Weights of a small GPT-style language model, trained from scratch on English Wikipedia.
Size: width 160, 2 heads of 64 (1 for keys and values), MLP 640 SiLU, vocabulary 4096, 5.47M parameters.
Architecture: RMSNorm before each block, learned and rotary positions, no biases in attention or MLP, untied embeddings.
Training: a variant of Muon for these matrices, 287M tokens.
MLP neurons of a small language model. Each row is named by its layer, matrix (up: input weights; down: output weights) and neuron, and shows model dimensions 0-95. Each number is 128 + 32 x the weight over its row's rms, rounded and kept within 0 to 255.
After each neuron's rows, "fires after" lists the tokens most often just before its 100 highest values on Wikipedia text that the model never trained on.

L10.up547 [105 141 111 189 140 117 124 108 133  92 158 129 155 135 137 119 148 136 153 106 144 196 120 148 132 105 162 159 187  39 122 137 107 105 132 166 139 154 122  54 111 139  96 135  62 124 144  78  92 105  71 124 115 161 121 141 158 180  56 160 142 107 110 121 109  84 126 144 114 100 130 125 129 137 152 133 171 159 149 146 109  86 111 139  75 124  62 172  82  21 160  63 105 154 135 149]
L10.down547 [148 130 141 120  85  79 111  65 115 113 129 125 119  54 149 107  26 147 160 104 196 120  83 118 111 162 135 103 163 110 145 191 113 201 172 174 119 147 142  99 147  92 145  94 121  95 149 121 125 120 112 157  96  82 123 131  78 114 121 126  95 147 164 119 174 120  52 170 142 163 212 128  93 164  85 122  99 121 147 118 106 129 104 136 136 154 129 106 164 169 109 130 158 127 153 129]
fires after: "| ", ", ", "Christ", "á", "("

L9.up360 [167 183 125  77 134  80 131  85 175  64 137 167 105 120 187 162 107 149 134 113 115 146 162 140 110 154 116  87 131 105 179 141 117 109 139 139 130 111 162  80 134 150 134 168 191 105 115 105 144 158  98 168  85  99 161  95 133 155  67 159 158  95 126  85 121 159 150 176 179 158 127  98 115 145 139 106 142  81 188 117 135 145 140 126 193 125 155 112 125 151 178  93  97 140 116 135]
L9.down360 [107  99  86 115 115 162  79 154  90  97 105 103 157 109  80  91 146 103 120 118 122 141 146 142 126  72 106  72 122  70 167 123 164  99 129 105 130 209 158 152 151 124 167 149 120 141 154 102  94  80 116 117 112 141 174 128  56 120 102 125 124 135  82 128 163 125 181  98 119 133 114  79  70 144 107 181 128  90 140 115 115 151 129 125 148 148 142 208 149  96 115 118 101 122  98 128]
fires after: ".", ",", "on ", "6", "| ", "5"

L6.up77 [101 143 234 105 129 103  90 105 115 105 136 125 177 100 191  67 131 138 125 139 123 109 103 155 148  98 116 124 127 181 134 107 165  60 162  82 157 188 166 148 115 160  73 116 131 190  78 152 159  69 121 114  73 117 118 127 179  96 186 173 105 180 123 100  89 157 111 132  93 130 137 189 195  86 136 119 140 143 136  75 135  75 108  63 142  98 169 108 117 179 139 145 108 113 129 148]
L6.down77 [150 145 129 169 119 166 138 122 138  58  82 151  88 156 141 115 117 149  89 118 101 193 201 138 145 206 166  55  85 106 140 112 133 129 151 107 151 153 157 110 195 164 128 154 117  56 114 129 139 124 160 134  55 138  88 154 125  80 107 164 157 111 123  71 144 112 129 131 123 112 127 144 143 178 129  98 193 101 113 105 106  95 134 128  90 151 111 131 178 127 143 143 147 131  96 206]
fires after: ". ", "\n\n", "\n", "200", "is ", "that "

L3.up477 [ 90 171 101 143 176 154 124 190 122 147 150  94 152 122 104 112  94 166 187 146 136  81 108 150 156 139 140 116 104 137 110 124 154 112 150 103  96 124  88 163 101 169  93  61 100 180  92 186 103 160 122 158 118 140  82 168 192 130 103 116  67 143 128 109  65 130 131 148  47 122 139 114 132 149 180 122 105 115 134 144 161  79 125 141 105 115 165 136 113 191  80 121 104 102 118  71]
L3.down477 [141 121  93 109 108 141  96  77 123 140 116 118  83 129 159 146 122 120 117 120 173 136 120 145 182 152  57 136 143 131 161 126 156 189  60 113  66  85 139 171 138 142 185 133 157 148 126 118 161 152 104 113 151  92 123 124  95  77 139 127 100 184 155 147  90  95 144 144 171 119 146 111 156 140 139 107 116 157 145 108 150  92  83 120 170 144 100 143 164 153 179 135 111 129  70 175]
fires after: ", ", "However", "3", "9", "4"

L6.up221 [144 102 146  98 180 103 115 117 128  92 143  88 139 207  92 168 141 156  66 162 165 153 105 159 140 111 140 146 135 108 168  91 125 118 124  71 159 103 128  74 147 149 107 107 105 150 129 135 103 151 139  87  80 122  93  80  79 149 141  99  90  96 120 116  75 111  69 100 131  69 150 129 144 108 140 145 180  99 135 150 108 173 125 171  92 101 130 154  65 136 105 147 163 175 127 101]
L6.down221 [141 144 143 131  65 212 120 131 169 127 142 134 138  81  59 107 112 117  56 107 154 175 114 159 147 208 126 113 149  98  88 144 151 130  97  77 120 130 136 155  60 100 116 145 106 160 119 164 132  79 172 152 131 110 131 127 132 138 120 116 134 129 159 112 157 114  98 153 116 153  69 128 126 119 100 134  54 112 136 181  98 133  96 132 146 100 190 169  87 118 161  90  95 152 118 106]
fires after: " ", "Ch", "dr", "ch", "Gu"

L4.up378 [130 165 141  92 129 143 121 132 145  59 111 140 114 216 143 125 180 177 133 178 135 127 110 133 112 120 161  73  94  98  93 122 126 122 182 151  96 128 159 109 182  80  98 150 149 195 136 128 132 155 132 121 129 133 115 154 160 126  96 113 114 113 127 156 118 129 115 126 190 125 161 117 111 150 131 162 125 167 189  76 197 200 105 125 114 133 115 174  85 128  95 100 146 111 184 188]
L4.down378 [147 132 157 110 135 150  92 137 141 172 201 130 165 138 108 115  82  82 104 112 102  85 177 110 118  90 150 195 135  91 115 179  84 171 134 158 163 130 169 129  96 138  56  82 127 123 123 156 128 147 133 144 201 134 167 107  96  94 111 146 161 133  93 123 215 112 142  83 142  80 128 101 154 108 120 128 138 151  80 129  94 156 134  82 163 159 143 133 135 101  46 116  90  57 128 101]
fires after: ".", ",", "ex", "B", "con"

L4.up295 [180 134 100  53 130 130 130 140  75 182 140 128 117  72 144 110 134 109 144  87  77 116 165 120 112  38 146 138 126 132 145 111 120 124 134 119 101 114 133 140 114 101 126  88 104 141 161  87  57 145 124 123  65 161  73 154 158 140 153 173 139 114 157  99 127  78 183  74 204 155 159 143 154 111 119 113 165 154 241  91 120 149  89  90 119 126 145 132 153  94  97 141 166 173 188 148]
L4.down295 [167  35 163 156 154 145 185  47 112 121 127 133 163 129 128 168  99 108 187 127 137 155 140  67 122 130 179 173 107 101 142  91 136  83  91 126 107 127  98 143  88 162 193  87 119  93  78 119  87 163  50 128 159 157  82 118 131 110  96 110 191 109 144 141 102 128 143 145 171 217 151 141  84 113 112 143 138 166 153 170 166 140 133 145 135 115 152 102 157 124 175  95 117 106 174 133]
fires after: "C", "B", "R", "O", "M", "F"

L7.up277 [ 81 125  65 137 195 155 153 107 153 118 111 170 122 133 134 127  94 144 153 126 168 151 102  94  74 101 106 116 134 115 152 169  90 140 198 164  69 118  63  63 109  87 157 105 196 149  87 105 142 130 161 189 118  88 164 136 145 120 104 117  98 124 116  87 134 142  80 141 133 138 173 117  77 150 113  83 116 160 147 115 152 168 117 184 114  91 133 150 146 165 162 127 213 124 110 135]
L7.down277 [105  94  86 144 150 119 189 124 101 123 116  97 112 116 174 134 137 151 109 115 141 133 112 102 167 118 108  94 153 127 209 109 172 128 123 105 127 126 102  96 158 117 140 158 194  98  96 104 130  38 103 184 152 104 151 146 110 140  94 119 137 142 104 175 173 177 138 146  64 154  97 173 123  91 143 177  95 145 191 193 128 127 142 106 127 165 129 153 173 135  97 117 160 121 178 132]
fires after: ",", ".", "or", "in", "ari"

L3.up273 [ 73 104 106 178 115 129  95 125  69  85 141 142 139  85 132  55 112 192 164 119 162 169 189 112 153 145 123 190  98 149 124 105 131  94 142 149 131 150 107 154 148  98  91 203 136 114 144 104 168 139 148 158  99 161 140 159  72 161  94 140 136  91 103  83 106 165 113  40 138 111 116 145 115  81 191 155  88  77 150 104 114 111  89 121 142 104 187 115 115 111 115  99 102 108 101 112]
L3.down273 [162 147 106 140 201 156  47 116 110 105 139 146 139 126 131 147  18 152  90 150 129 182  88 125 138  92 157 166 172 135 181  98 137 129 178 155 167 153 143  68 133 174 121  98 198 113 150 135 127  94  96 178 166 129 126 126 114 127 112 108 139 125  97 150 142  69  84  89 166 131 104 115 186 129 154 156 163 123 102 145  97 123 162 147 122 175 162 154 184 140 140 122 154 145 135 174]
fires after: ",", "dep", "ext", "per", "dif", "res"

L6.up123 [ 94 201 157 135 164 153 145 191 116 141 198 117 103 127 112 152 140 113 140 101 131 124 149 116 134 148  83 148 114 132 109 104 148 134 153 143 126 105  93  87 163 144 129 129 110 113 132 157 142 165 104 160 118 130 108 131 147 152 121  62 101  36 114  93 173 126 142  83 117  98 132 209 124 148 125 159 126 193  90 139 111 133 151 144  72 132  85 179 133  94 124  95 110 121 130  79]
L6.down123 [ 43 154 133 134  90 129 143 141 119 140 142  79 100 161 174 167 124 120  81 145  92 143 134 104  68 140  95 129  71 151 180 161 138 170 165 157 182 164  90  82 127 168 110 143 165  90 181 107 160  69 163 151 155 161 108 142 107 168 145 143 129 104 127  94 149  91 129 143  88  99 115 135 111 144 158  95  87 107  93  68 166  87 171 117 137 102 146  94  61  79 104  67 150 112 131 133]
fires after: "He ", "S", ", ", "She ", "he ", ". "

L9.up171 [171 126  85  94  87 156 174  94 148 120 173 148 119 110 169 136 200 143 135 135 110 114 125 149 153 148 112 164 142 196 117  91 132  91 149 144 159 120 135 114  97 166 141 116  91 138 197 127 137 132 121  95 122 113 147 144  90 117 127 108  88 146  44 144  94 134 133 162 118 114  66 105 119  95  77 127 105 168 148 156 100  81 125 157 127 102 155 130  97 162 148  49 178 127 152 133]
L9.down171 [133 107 114 170  94  89 141 109 179 128 138 139 123  48 147 117 119 142 104 145  65 161 149 116 143 116 112 157 137 126 107 140 117 150 136 157 107 131 177 172 135  96 121 158 108 100   5 142 173  76  91 174 129 104 151 122 129 153 174 119 132 164 139 115 129 130 173 138 171 130 115 117 200 115  77 117 137 187 165 146  98 152 141 133  94 124  80 109 103  44 110  99 131  96 134 148]
fires after: "| ", "\n", "On ", "on ", ". "

L3.up521 [ 85 161  95 138  98 102 110 132 111  61 131  95 174 176 109 107 124 144 199  70 115 119 188 103 133 144 113 111 125 142  95 142 143 160 130  94 139 101 130  99 119 151 137 142 114 112  67  87 125 204 113 159 146 153 149 105 200 175 196 203 102 125 137 149 119 156 158 149 100 144 161 136 151  39 151 160 129 125 166 107 149 151 140 139  97 196  80 150 159 113 118 124 128 128 153 166]
L3.down521 [190 118 143 129 151 171 118  89 127 189 117 216 106 161 143 149  93 116 105 138 114 168 118 159  92 147 175 103 144  81 148 125 129  85 130 178 160 132 162 163 176 145 176 150  82 139 141 102 116 115  81  72 106  98 113  87  89 121  45 128  87 121 160 121 185 116  78 107 114  98  95 150 148 172 109  78  49 112 119 153 107 151 104 117 133  83 183 128 166 180  75 133 154 154 138 157]
fires after: ".", "$", "(", ": ", "8"

L11.up335 [166 125  85 143 133 109 117 141 106  81 137  90 127 118 109 124 146 137 117 160 103 111 159  94 105 162 100 110 119  93  82 114  94 155 162 142  98 152  86 156 158 122 101 120  89 116 124 120 164 101  83 158 131 184 145  92 164 105 140 207 134 156 153 130 138 208 121 180 146 121 146 185 121 125 100 111 127  85  97 180 163 119 134 121 121 169 104 138  94  79  77 119  91 207 149 155]
L11.down335 [143 135 125 142 127 175 131 115 139 138 184 164 167 117 120 101 114  94 142 127 111 135 133 163 146 117 102 131 122 140 129 169  77 101 134 107 138 135 107 241 130  86  94 164 121 128 150 132 127 133 129 128 153 147  92 124 107 120  92 156 121 176 163 126 153  83 124 155  84 176 152 147 106 119 132 143  95 152 122 131 139 129 133 125  82 108  76  87 115 155 128 101 135 216 233  98]
fires after: "| ", ": "

L11.up532 [134 183  90 166 124 109 141 189 147 164 149 145  97 119 146 105 180 135 145 151  89 103 140 231 114 146 170  65 145 154 116 132 126  81 129 124 130  94  88  75  92 104 146 116 124 140  95 148 124 142 134  88 104 118 187 105 118 118 127 128 112 243 147 140 188 188 112  77 136 121 223 124  89 124 163 119 176 165  94 112  51 147 111 119 105 151 109 102 129 137 152 118 139 153 115 135]
L11.down532 [177 152 193  92 126  61  81 122 117 169 141 114 141 135 137 114  70  97  72  71 107 185 112 119 203 111 130 155  87 103 146  78 122 123 174 113 131 114 119  69  73 130 133  91 148 131 184 121 109 104 132 130 209 159 156 141 180 133 119 131  82  61 153 126 141  95 144 113 116 146 160 143 103 115  96 140  89  93 118 116  82 124 176 143 145 130 123 122 168 108 114 166 164 108 174 151]
fires after: ".", "V", "tt", "Ob", "I", "2"

L7.up55 [153 158 142 160  92 120 135 151 137 126 109 145 114 165  83 132 100 111 186 189  94 105 124 197 138 154 207 140 131 151 132 145 112 112 117 105 141 115 106  63 119  85  96 126 136  59 119 107 130 168  94  61 126 133 120 131 138 110 135 105 186 150 121 167 140  88 156 108 135 169 158 158 162  89 143 114 106  30  96 117 147 122 134 185 121 107 161 169 152 118 142 190 100 111 140  96]
L7.down55 [ 85 116 210 130 138 141 168 147 116 135 143  61 145 126 143 218 113 112 142 140 159 151 172 182 130 126 152 115 141  38 142 116 159 151 138 169 170 119 106 117 135 123 125 142 178 148  97 143  94 145 117  45 154 118 131 108 112 103 143 126  69 145 119 103 124 158  77 129 160 159 154 114 121 107 132 170 124  90 124 127  69 163 137 155 172  50 181 121 144 145 140 213 151 151 160  68]
fires after: "I", "F", "f", "T", "V", "sk"

L4.up53 [118 114  92 108 101 145 113 117 130 117 157 193 175  89 125  92 119 106  94 122 134 150 116 105 137 118 135 116 118 132 215 177 138 128 146 109 165 158 132 120 100 102 112 127 180 145 129 183 142 138  56 200 102 170 143 174 114 144 166 165 117  68  80 107 107 127 157 128 137 132 137 155 105 124 137  74 121  78 105  84 117 104 127 168  95 121 117 143 156  65 107 123 119 132 173 113]
L4.down53 [115 123 104 124  48 157 180 101  99 136 161 117 125 130 107 107 141 121  74 152 142 115 121 137 149 135 107  92 102 160 105 136  81  75 139 123 143  85 182 143  58 101 134 101  69 111  95 106 110 214  89 155 124 160 162 116 130  96 134 134 160 159  75  92 158 104 105 135 149  79 177 162 122 167 174 100  40  54 104 136 110 114 151  80 129  85 168 154 159  98 195  96 142 143 131 102]
fires after: "| ", "was ", "by "

L8.up167 [ 88 139 131 150 151 148 135 136 121  94 135 146 131 161 135 115 198  70 162  67 194 148  88 176 125 142 111 150 125 151 152 108 137 139 149  78 185 172 107 139 118 120 102 172 127 120 140 139 118 169 129 197 150 130 154  79 112 155 149 143 103 199 143 142 102 174 114 182 143 182 133 119 198 151 123 177 138 153 110 108 129 158 164 138 142  98 170 108 190 154 104  95 142 165 114  81]
L8.down167 [165  96 192 108 149 152  73  99  94 103 107 119 189 116 161  75 159 119 129  72  90 125 192 124 161 134 128 136 167 116 104 220  82 101 137  71 177 130 117  74 109 173 114 136 112 150 114 136 156 157 126 123 112 100 118 139 146 164 117 115  44 148 129 149 125 177 156 116 131  82 151 139 200 207 135 184 185 107 156 115 108 144 155 107 133 148  91 155 110 147 118 116 117  81 203  72]
fires after: "| ", ". ", "==", "You ", "\n\n"

L9.up218 [115 110 140 134 128 132 128 101 153 162 181 132 116 141 130 153 143 189 139 112 103 176 174  78 116 134 101  84 170  91 131  91 120 155 146 109 112 160 104  96 137 114  95 121 153 129 149 181 110 167 160 146 123 169 136 171 159 171  93 134  85 128  93 149 168 119 152 105 128  75  88 196  83 131 111 124 175 109 134  82 125 221 147  82 109 126 149 146 205 135 174 103 103 135 173 117]
L9.down218 [107 145 125 113 159  64 100 129 100 171 151 192 105 147 153 159 134 119 165  54 184 159 113 196 120 126 133 127 133 142 173 123 141  66 165  98 114 156 114 138 130 171 138 143 153  30 150  82 169 170 108 131  64 141 164 121 183 104 149 140 140 158 116 145 186 155 126 118 142 103 122 129 108 145  95 123 127  71 148 143 128 109 130 175 185 158 114 163 124 144 115 140  64 149 149  88]
fires after: "P", "V", "R", "p", "int", "v"

L9.up355 [126 161  90 134 139 175  97 117 103  94 121 145 112 144 108 108 108  68 153 112 187 139  66 166 110  70  89  94 105 114  64  82 107 112 110 156  74  81 176 180 131 135  72 103  74 130  79  95 125 184 140 136 139 160 141 145  99 108  90  95 154 120 107 199 103 105 154 103 108 118 124  93 104 128  90 145 147 102 126  58 111 143 136  89  50 169 136 148 126 124  97 129 131 161 109  98]
L9.down355 [168 135 171 115 147 149 157 148 179 139 112 121 138 116  82 129 151 152  94 132  40 107  99  99 129  86 113 125 177  98 102 129 114 140  62 146 119 142 146 182 142 121 106 100 149 135 125 122 118 143 103 171  97 156 102 125  74 138 121 131 125 142 191 107 168 150 151 153  79 115 183 189  79 135 159  54 117 155 105 101 124  61 164  84 134 130 127 114 116 116 136  38 152 107  81 150]
fires after: "| ", "(", "- ", "; ", ": "

L3.up199 [ 73  93 169 123 124 126 117  98 143 149 136 165 136 217 155  94 143  92 102 129 133 191 107 139 104 102 132 118 111 145 146 131 102 170 133 121 119  74 121 158  60 168  89  95  71 119  80 150 126 135 173 110 124  91 118 164 211 104 118 202  70 153 109  90 123 135 152 143  89 143 120 126 133 182 141 124 111 134 132  63 118 166 110 125 145  95 141  83 116 144 113 180 132 149 178 118]
L3.down199 [116 144 152  99 150 166 107 100 149 107 117  86 103 123  70 123 131 175 127 131 123 103 163 148 200 168 139 137  96 147 178 142 123 152 100 119 124 132 141 159 133 243 168 122 111 207 137  84 142 180  47 136 191 133 114 167  94 126 128 110 171 101 126 139  66 122 101 169  78 140 121  77 100 133  95 173 119 115 119  98  95 125 181 153 158 123 121 107 131 193 116  69 120 142 125 169]
fires after: "==", "===", ".", "R", ", "

L6.up48 [ 97 173 148 104 100 114 115 127 109 104  61 122 116 155 152 164 109 161 136 111 121  70 159 126 161 158 120 132  80  82  96 157  96 129 132 100 127 127 164  81 131 128 126  96 116 177 129 126 103  80 118  97 155 132 185 147 174 118 149  53 154 116  74 114  96 116 171 153 140 133 165 153  67  74 136 106 115 109 122  92 153 139 108 149  78 114 143 139 127 124 191  91 106 142 195 107]
L6.down48 [104 140 131 107 146  95 145 141 163 177 123  96  97 133  97  96 131  83 119 141  83  99 101 177 117 169 158 131 103 120 123 106 104 160 150 173 131 164  90 132 170 140 187  74 127 117 107 162 164 140 146 109 101  98 122 119  99  86 133 100 130  84  99  95 155 120  96  47  55 213 127 114 106 101 164 175 156 107 162 112 107 175 179 179 126  85  87  90 124 106 126 149  82  66 131 122]
fires after: "r", "R", "d", "D", "t", "P"

L6.up22 [151 107 138 114 124 101  83 166 136 106  44 170 205 184 140 150 112  86 115  70 166  98 143 102 138 108 115 161 143  96 175 102 107  80 184 114 138 162  48 126 136 134 119 112 169 114  50 163 153 170 133 177 156 111 183 108  77 163 163 145 125 150  91 140  67 104  76 151 117 122 189  92 124 109 131 149  96 110 110 133 122 128  96 169  87 128 166  98 135 122  76 105 106 132 107 115]
L6.down22 [124 106  98  94 116 146 177  85 148 166 134 183 117 143 104 109 113 174 116 164 158  66 132 137 118  87  89  87 129  29 129 163 141 172 136  87 155 141 137  92 148  83 120 159 118 171  84 127 109 125 127  88  66 113 164 119 142 124  89 135 152 106  93 134 199 120 155 105  93 143 106 139 108 168 130  60 158 145 121 140 134 108 170  94 125  97 115 138 159  59 169 164 130  91 127 138]
fires after: "| ", " "

L9.up353 [146 102 105  90 140 168 153 133 192 114  65 174 151  92 133  55 165 109 128 136 118 150 117 145  91 140 163  86  96 146 146 161  98  65 176  97 113 131  92 125  96 156  99 153 146 124 238  61 139 109 137  93  98 125 112 151 108  82 165 103 115  74 105 174 158  76 139 141 157 125 123 172 177 144 111 136  77 107 133 135 122 105 156 133  71 108 136 159 106 111 120 120 131 111 102 119]
L9.down353 [130 120  97 138 131 144 147 149  92  64 145  98 127  76 187  57 111 124 122 152 136 111 156 128  75 115  98 152 118 181 114 181  97 153 172 129  94 115  67  86 167 124  97 167 175  99 195 172  60 125 129 149 145 124 164 139  86  97 170 132 150 146  99 119 179 145 141 159 179 129 105 139 175 183 145 174 121 149  87  96  74 149 127 130 130  85 115 119 126 161 135 111  88 119 125 130]
fires after: "on ", "On ", "| ", "ad", "in ", "to "

L4.up575 [ 85 101 145  82 120  84  88  96 122 180 133 111 141 122 156 101 116 167 111 184 103 146 129 146 150 123 167 156 119 118 204 105 134  80 110 173 152 175  88 183 131 114 156 208 129 112 111 134  80  58 142 103  76 132  84 130 152 132 120 105 101  99 115 111 127 104 133 141 146 133 142 102 120 109 121 131 170 110 171 142 131 125 154 140 118 118 105 112 173 154 153 190  99  87 163 123]
L4.down575 [159 130 135 138 146 133 151 149 137  87 138  96 100 134   8 100 118 122 127  75  98 190 134 179 131 140  72  78 124  92  74 157 140 124  55 166 112 127 150 190 107 156 146 171 124  79 169 173 154 118 159 108 163 165  91 132 113 133 139 148 155 146 173 124 151 101 218 141 120  92 149 123 121 140 149 138 147 160 107 164 132  90  79 116 151  86 162 117 117  91 188 123 158 168 130 112]
fires after: "is ", "was ", "\n\n", ", "

L3.up583 [206 120 121 106 204 132 120 168 104 156 112 110 106 105 117 170 101 137 163 131  98 179 145 119 163 120 129 154 141 100 120  90 150 169 128 146 166 104  90 120 140 141 117 112  69  88 122 173  37 140 142 106 112 106 116 131 153  66 158 101 148 113  94 125 108  76 143  76  68 129 156 140 112 145 126 142 100 185 195  99 100  61 184 118 169 126 137 126 170 167 155 172 106 125 140  59]
L3.down583 [ 14 124 130 100 134 129 149 100 116 121  45 104  65 127 141  82 128 162 101 103 191  82 159 124 149 149 117 138 119 151 156 103 162 147 102  79  97 189 136 170 128 149 171 159 140  96 169  89  98 106  94  86 157  67 117 113 189 122 144 117  75 148 130 150 131 148 142 115 126 133  96 153  56 178 171 130 175 137 134 126 146 150 143 104 130 123 157 127 128 132 194  56 132 180 101  91]
fires after: ", ", "Th", ". "

L4.up630 [171 113  52 127  74  99 140 139 184 116 127 151 139 175 162 145 182 143  66  96 100  44  80  44  93  59  84 102 131 153 135 173  77 130 121 125 126 102 172 169 102 103 171 138 134 150 122 126 159 158 112 133  87 106 141  85 133 128 154 177 145 176  48 154 101 120 149 137  79 153 150 146 119 136 123 127 101 159 130  96 140 192 145 145 150 132 100 152 103 154 161 103 111 149 117 125]
L4.down630 [163 135 155 108 134  67 114 106 180  42  84 187 136 136 114 102 153 134 108  76 106 136 173 136  67 159 103 145  94 140 112 124 140 141 149 108 105 128 101 100 143 151 139  65 170 179 147 141 194 113 161 149 100 156 118  91  68 148 132 128  90 134 121 109 135 107 126 118 135 120  75  64 131 163 150 123 129  74 141 126 127  78 133 102 118  93 115 168 126 116 116 153 137 121 150 120]
fires after: "\n", "| ", "St", "F", "′"

L4.up538 [122 120 103 136 151 137  73 141 103 160 108 116 126  99 110 163  78 218 132 128  75 188 123 176 165 168 144 185 126 185 132 115 135  97 133 154 154 136 107 205 188 127 109 158 104 119 147 184 100 135 119 148 112 118  87 155  92 153 168 160 131 181 138 122  75 119 147  88 139 133 161 100 149 122 161 111 152 118 106 126 139 155 206 119 147 124 127  98  86 139 145 121 153 116 143 118]
L4.down538 [115 107 154 140  98 156 170 131 124 140  99 106 144  54  81 110  83 109 109  89 162 136 139 135 112 178 125  78 126  70 103  73 121 138 135 111 116 163 113 255 101 145 102 113  78  54 167 163 109 106 172  91 175 131  93  94 146 111 124  98 171 138 147 131 167 124 122 143 112 116 158 147 110 162 104  82 147  80 159 114 137  60 148 102 105  95 164 116 100 150 168 183 146 151 118 123]
fires after: ".", "Title ", ", ", "\".", ".\""

L9.up20 [109 140  97 148  95  97 152 151  88  95 163  97 145 151 106 133 141 166 100 167 165 134 124 133 160  93 109 102 127 157 167 201 125 161 163 152 124 113  92  79 107  94 175 139 112 130  78  75 174 175 119 113 145  99 129  82 171 160 104  67 221 153 130 116 123  69 169 162 111 122 134 184 149  61 120 146 177 167 179 143  92 109 133 125 124 112 109 139 110 128 128 113 142 141 138 108]
L9.down20 [ 89 165 146 186  78 148 100  86  81 107  84 119 146 130  96 132 152 122 149 124 150  31 140  61 118 170  99 148  67 165 122 112 138  84 110 160  93 180  57 163 150 102  61 117  92 202 116  64  88 120  97  64 156 134 122 102 119 157 164 142 102  95 164 132 152 107 157 164 133  97 103 117 132  82 139 118  70 123 121 140 152 105 104 134 103 125 132 122 143 113 156  69 145 114 147 116]
fires after: "| ", ".", "St", "m", ":", ","

L4.up29 [141 120 188 147 127 132 122 164 118  94  86 103 180 100 136 114 159 137 123 121 112 110 106 140 151  68  88 101 119 143  90  63 125 100 153 148  95 181 124 148 136 104  91  85 110  85 123 117  86 138 134  91 127 129 148 106 131 144 139 130 180 112 140 129 135  52 120 134 133 139 142 124 137 135 123 165  94 111 100 158 149  38 108 151 127 160 102 125 138  97 139 138 137 110 163  57]
L4.down29 [ 80 140 123 114  77  91  91 126 116 137 154 188 137 117 117 100 144 128 168 203 117 144 125 171 133 128  99 119 133  91 174 116 158 162 128  75 163 199 246  70 120 193 116 124 186 135 110 125 173 158 108 103 119 140 119 131 100  65  96 158 135  86  78  79 162 185 136 107  96 108 133 148 120 135 144 136 131 134 149 106 134 133 157 120 100 174 124 143 105 134 186 120 110 122  93 120]
fires after: "c", "″", "C", "km", "| ", "re"

L11.up552 [168 122 173 185 184 121 122 175  67  99 195 161 145 145 103 120 158 123 183 201 114 104  68 126 143 113  94  90 106 157  97 109 119 160 150 170 120 132 113 167  91 150  89 166  57 154 104  87 152 133 168  93  86 140 122  67 141 139  70 127 131 140  98 138  55 144 165 105 150  79 152  98  98 126 111 118 120 165 129  72 116 127 103 115  57 123  56 151 118 106 148  94 133 115 127 149]
L11.down552 [ 56 173 119  98  98 139 127 132 138 118 152  81 128 129 177 123  92 179 125  94 101  68 125 185 133 136 136 120 144  61 177 179 142 113 113 149 102 124 104 114 176  81 138 220  96 137 117  52 154  78 120  95 122 125 133 113 171 138 110 137  77 151 150 154 176 138 122 120 149 125 118  83 145 154 171 164  85 149 161 119 202 110  97 141 114 165  89 156 141 126 131  98 198 150 118 122]
fires after: "| ", "\n", "–"

L3.up349 [137 165 162  89 182 175  96 123 154 127 119 119 128  90 110 157 132 149 138 183  45 136  93 124 118 137  97 132 136  88 139 117 144 138 123  66 168 140 169 110  77  81 159 107  92 110 152 104  41 109 115 120 163 151 161  77 155 108 215 144 168 137 111 127 169 119 151  89 124 153 129  62  93 148 121 118  71 107 194  87 109  99 112 112 109 125 120 114 132  96 109 130 141 153 173 168]
L3.down349 [185  72 180 135 167 116 139 138 162  91 102 107  78 113 123  36 154  96 144 151 156 108 143  71  94  85 124 152 114 142 149 101  94 194 154  95  89 134 110 174 153 109 125 137 130 172 183 151 160  89 117  98  98 176  90 163 121 137 134 141 110  97 175 107 143 134 165  93  91 131 173 144 142 100 145 117 177 164 208 131 175 128 174 110 126 131 148 116 189 156 156 125  76  97 146 163]
fires after: "D", "N", "L", "V", "M", "R"

L6.up267 [144 106  88 140 179  95 161  89 187 154 151 173 124 112 160  65 114 219 209 101 162 138 109 115 141 170  80 161 179  98 137 140 115 166 128  97 202 143  79  89 113 124 112  93  85 138 125 137 187 142  96 138 145 170 129 136 165 145 137 129  90 122 123 106 134 129 199 109 158 118 163 114 110  82  85 159 123 108 134  81 106 114 103 123 141 137  74 123 156 134 136 137 116 156 150  76]
L6.down267 [152 126 133  72 135 168  98 144 104 124 100 116 166 147 146 119 138 128 128 128 145 158 109 174 140  87 120 118 147 143 108 104 168 111  93 165 121 156 123 112 145  66 127  82 186 101 121  84 135 114 153 139  90 103 141 188 155  77 116 132 122 131 127 136 130 159 128 171  79 162 127 140 209 129 123 125 150 173 109 110 183 197 112  94 130 138 169 132 170 127 135 178  86 206  97  32]
fires after: "T", "t", "(", "P", "p", "No"